{"intermediate_size": 1536, "norm_place": "pre", "init_std_up": 0.0293}
MLP neurons of a small language model. Each row is named by its layer, matrix (down: output weights) and neuron, and shows model dimensions 64-255. Each number is 500 + 50 x the weight over its row's rms, rounded and kept within 0 to 999. Numbers have three digits each.
Before each neuron's rows, "raises" lists the tokens whose logits its output raises most directly, leaving later layers aside.

raises: "es of", "es,", "es", "itte", "es |"
L7.down350:484497398495512518625513481504434511478525480488577503490570444480381505546498506475521497497480498432470518452551467559570458498513442435496492401503373543468521376441581431511412521566450456434462574512521511484454508512452517502476565477471482563589509524487451484523584500524539492482440421531469473437508500496549526496528545526456453531488484485519543479454502530491556454441435529474464517517449601430479535444485512589477563436436493468533522530426492537459530446518486543487503495584574476384438391549513531489491511489546461507467482525501482501519405572495450474519

raises: "so", "to", "gin", "ta", "ts"
L2.down416:552483428514473494465511445473502479498516538481454489513456594455392513538549561440544580524531519538600492527522500540541456542508422552440507583530421433410615477445555343533645488474468524511521457455446484532511508452504477473463379530547444515501562587484456505478472554534361482466417516529418432427472601439541493497560545502524461534534481499535532566455482474469511496498526552515525494536528450503581542426458401482409544541539507479514552584480553512536502522500531567491522412475576461483475574473499528463533487483523511572423480531393573374467499512472489487541

raises: "ts", "ese", "ged", "ed", "em"
L5.down387:501451493560462501500516476485419576518424517534529585454564537421565440499497445528524473557493440465502457500436512530416456507515556510498513457514503538485527508575469477474471512512550505520516464552476501557559451388427546532447442455533384567472587480455458505468458489488512446540430609540514506563440405412509539479510566529487513530490438546444496436488552544511527443511484537468512409565551516618449534415463566403513485512504498568553534479392544485460410473480493529483584489591466490462496558556491508422534383519463485478414605357461429487520539550463462564536

raises: "es were", "es are", "es.", "es |", "es,"
L6.down1197:392432515439571396534525562461425560431450437434531562498539419533508445486504517410459419454519614512522499414508506493468485493471559540551413519496477556433516416573503515510559505471552432450440493505500494430506491506602588552418583545546450606521546491528588559495406499597462501592540506506531464535541511515579590537505534417500484539533496438469555547500558502560425567499576450530526439545541499421493453520486453487469598497469479460454439518462437485430456496510431496518488436571448517508475462525518523468447434482451427489576532469503557378530500446400528502430

raises: "ry", "ries", "get", "h", "rip"
L7.down142:493463465482562532591515483517505457491459390509485496405529483506510459585444473552606489583446517575490494516462552397462438502503501461525435609620536476476480552529535506502485406513502520468460455571609434556566534492448488546502517439599527541556453458456482544516516501538584500475512472506543456522464506459527501464533459613536443483555412484455482504546498453500516485497411491496498574505498348521488608447515504544479564539501458435463455448481484495513565503572566458524526441457466512490466575519552544514538591558548540450436548466509475649527477453475512503466

raises: "age", "ts", "ops", "age.", "ok"
L6.down688:457469536472428463452558498528392568587547519528578497479573501504498513545513536472422575553556600421524455508482516532494543562523546494376475577458449428527435471382502461510492516478535425496438529521356468572453531530533460423519449481435473550440548497506475451572439532529544555575447493484459528455420497501501467400489595546575559522495561491509532425430511426433473472497546569466526429510492477521432508498492586557498447490517483543469494568552471534486452557558459393478551455434558447520497520518555529451553516390571447482514535454482455515524459505529507549449

raises: "ies", "ies and", "y.", "ies.", "ies,"
L7.down588:587447534408470405556534441518499491515525419489499555532479481454486467497519463499567417481470530574485508503524565612474458507539460497418551533445576486451523565523630511579521502484531559520471406473558492473467467396492562481513513548485573511507426507513387553500523543544449368541556580543494409622580456482527479441563466515625590451527542539582528403508554454545579542560531534477457432519464534500471488443418420478510463562451492492485492502526609529546534310507557428487527512561568479515509533541606528545415509506558493506447549545582510515539481457431558449499

raises: "ness", "iences", " of", " Danish", " of the"
L6.down603:493510438526532544538565469547482530532522448500518462447572543405522517585503472477449548558468517393544456521524466432510537458584477524551442535539481402546535605487513501504515527547477516527564499523454357501453509505505396472431445491531513503512481588502464468551532509473549526428465492518435517459555496499497522475512527527509540495434475505449480495470520446499509593611549492542440460502537403468452464590504440552565469472581445505460535477432590514496566540504513488476431520455620610432507470489505464607526645506439500531475483462465587599499491421602438525455

raises: "day", "ters", "ters.", "ce", "ction"
L7.down77:424431537473505459523544424518496596537553432514473497479424547500620477483467474568476527493498569481458574409458443428433559560551492442505513504409423579516400556507508526546527508545462474538403484488468475532480456443589497510562485624494472554519462525478444571466543525480518589562502490528530482426469478445516497525464511456462410553469426504482578439472440471503506530462542496560553536406418558457477498477538478527461613484460453540480556543426415536591449580547451550462565497506520483491592414490492454482518575454536506468544529517551531493461502528479481394551

raises: " father", " parents", " mother", " son", " true"
L5.down340:476572509472520484539480501490466494481476432447554509483423444457486348505486532425551543477526428520506533451557460499525532465433430553552512498541501466455481543467433567547513357482470513555525525559545599541422465432580546425492527559488429534474466458489517470556494480514552555503499508557418608547562527461478541464507579490480462441478418499492491581498431527556433494575513397442498514469478511495505430484432506493551510544480465473551532514510477555500452508468456571448400513498492513430491380425479536543518518575512485429593527507440496526524451512513488461572

raises: "t", "ted", "m", "v", "sis"
L6.down504:585456503484544558412433455513572417548471553486516547504539529529528506536495435541548512529432472511544445529442494597457486424630518501563527523551477477342506531444539575532460428482463525447486554598521516502490477455417492490557528517595397516545529476515417486486525543459459642380523500494503461530474448514543503493495422663472518449511487581552520448450503469424545508505552523576501420470452447527544557548522475415518462436522455467450458575540554401469560511434534548503520480473475544540429476533537547501597486541462407507486468498427522464495484461544517507559

raises: "ic", "ics", "ical", "ography", "ically"
L7.down100:497454485461419464485432460485528573393476511499557518542407517439493550494609520545424470530453503556484494522535520497470573566422519503428482431527564569486531447530505485564449555533508537492508506495502444495500540448505503410531498500467567592470421557639571526531458546540420482592416413576502484460473420493499442518520481475457491472372534443412616531448460511441486591509496383432421489563542556487452454508438463488472470427567487465543448464473445498563538508362546452404453466488507565530484505459457536529550554559515486523456505438409536504487471487534540517453

raises: "ing |", "ings", "ington", "ing", "ing,"
L7.down357:533523500592479535494531554532501450544517581576534447448496591458543546447582515477435489496497403497477460477444498386467420512534577555466512453512502507468450479527545504511592424529496512496437446433543453534490635479485525499494487516453557512566396539487444516516401436535486481550518398494491469426493521485564448626548449463440553515506545591492520533538472561496495431491447382470471500487411534573554533529471593532472548462489469434474510497483451521591537507436434449538556530495578506516472611507467511472485581528572467489434420546555528442497442514546440473467

raises: "ed by", "ed by the", "ee", "ed by a", "ed the"
L7.down479:542489425591458543525554568485477519516534574476496532515440545365425585506416537526460463444515555483542486514462549479490499511492478488534488505516561419579521572587524430391546550412540512472555498515542428515406467591458448525459550396510443448529521642570509520553454526549527540497481519514492486402501535433531479467535554491489432484492493612487502459478415528600615389514473609537550434553481569581403475518492591498552459510459490562441521487488552588488493500452497480418454570493503516468468532517514367473513559472518400484538531500527555553456461488542413570567

raises: "s===", "s with", "s.", "s of", "s)"
L6.down433:493531544455603557475452554579496456574495495519524480438457547492450480518544506596450533476499540563525486418542484464471567603494506436528467501480498505486581414531518398410564542512507499555494474532572527537423495579552606461546523503460454530489514466591536525522447491499601557434481602422553514442522591435441568565550539401608480532541515690466513506519525496412464489522525475487595525516442465545527490466451496597564455465518458578392551521458492509448507507478574449460439450561513486437528495496433460522511448467430511531510549492516469544516484426545436529442

raises: " from", " of", " from the", "s from", "es of"
L6.down329:601492468542539463473431587527409482542406470406493513395411442461522464482466606486567524517526508453457570593503452451596581518515579490563480450522599497449534420532505529485434564452482543550425594497603499544457454495470561447461412445474457545508419579455461476483529567573439457569493482420492456556493464530498521559455452474428517426447544509407475577486561481424441534553404506517539523434469480451535445417463548563509550509543489469528436446504581566540531447477480454502495503520448616416477459500501523485536570495431524511482594455448541511474577547485558479502

raises: "ically", "rist", "ical", "apt", "omet"
L5.down188:432416519403469590466535465519550568493445464490526558469487392515489402472495560584539540508438413430498466452557479485512469488506433469521509593487481550502518506557506427612430457442467532514532505576496599463485463493581384457525462486427472572437523544565458567554501395562489476484522454478435502492533436505513461558441520571437560433512536541493531499542405496522481503608497512521425570536547451549522568487487481449491438468524474503457449461501464488578386424490473495442504482522528562535504424500406485535557433506509478484481501544528552529581581464455558452472

raises: " twenty", "wo", "ixed", " half", "ighth"
L7.down264:486441514514510542457536501512482517477577476480595500483488457498429544497544457505455595466515520416449495419488571441496442539580419471575434422435425511505501450534416505533488557475509446468473493501532584345560460474473519527527401461460617367551537539492548586506527559475640512549519496561495427450420459491540498581463516540551531471481447484416578491433465548508512463500581524492530577497530492550503526500409443503479482430517567462604531496461494525445407520447536524536466464456537478482477492456488445580476434460508398556521407575437592475445530446458562496569

raises: "ne", "ues", "ct", "ç", "no"
L6.down573:392422502503493347573479471515433553597533415470481566410418497500542419538463516467536449517436571497550471505572435412496478520530509541534603428511420545415504382515483609523468545563493493537578511510490478531430554498446482537512457491440525604511574622489444548512498536488507520526529515473483529528497390485554521552573589490495461551550565518398608508454469547425521445417415546514470469478491405498472566438464506467457478398494454473441480512423533451609559530560460532482515489454468513473580532559530490546518485452548438557484504519433498543515534527503526528427

raises: "and", "]", "e", "r", "im"
L7.down1089:509492469538402539543538501494456488426524526493551552530453481503476484489479403547501508526574570516502440461507512483568611440451502564603485476513636453536522553530569526484536442460492447470458532463459501504517567505495599559455563437428453482545501510535559468486444484547454527520492485517359410504589570507533521602579475551472472524491544504492497485569590510505553550611471545499499471480434522495460430510537455408585445486433524492359550484471520479529518520534498589484474598599464528490529519568518463437459542493410513538479394496449390533520406551501475476509

raises: "el", "ry", "ility", "r", "els"
L6.down785:533529479498427425420473584545533441506505489475496485503517463461505500510547570430573509454528479505487523579633471489479497500503529463484428561489537552508575446575524625519446513373515497518666512496606455582413562536448516493574575460469475549540523556514609523510499606509423485520539460431607568516496548480535540468457510528567423421494437555500560510527544561548500540415476523548535457452530514536543502480529562409448419526433472519544559454508480513494570493554489450464412457592522515527531537460479491481459561498546450527502527486485491529482409434556472537482

raises: "fit", "f", "fect", "ative", "iod"
L7.down1365:596493542537381478464467394580573606512564521524436568553444450467481471430481533452508501529600509468549442538451467442458575443499470482483579535612483429513609474452478526590527509500551587560549462515586468534601491490515512416447522529493395510513453534401542463498658527476501463544505485579482530550554506522546489523544418536540485557462431505519482492444546420530599568497492452486470491503569499435535537452540499589463461516489526555473496533558441496502559523515553478481519398362493483504512495507495443554491462500546468507506505479481553579403546599509452504557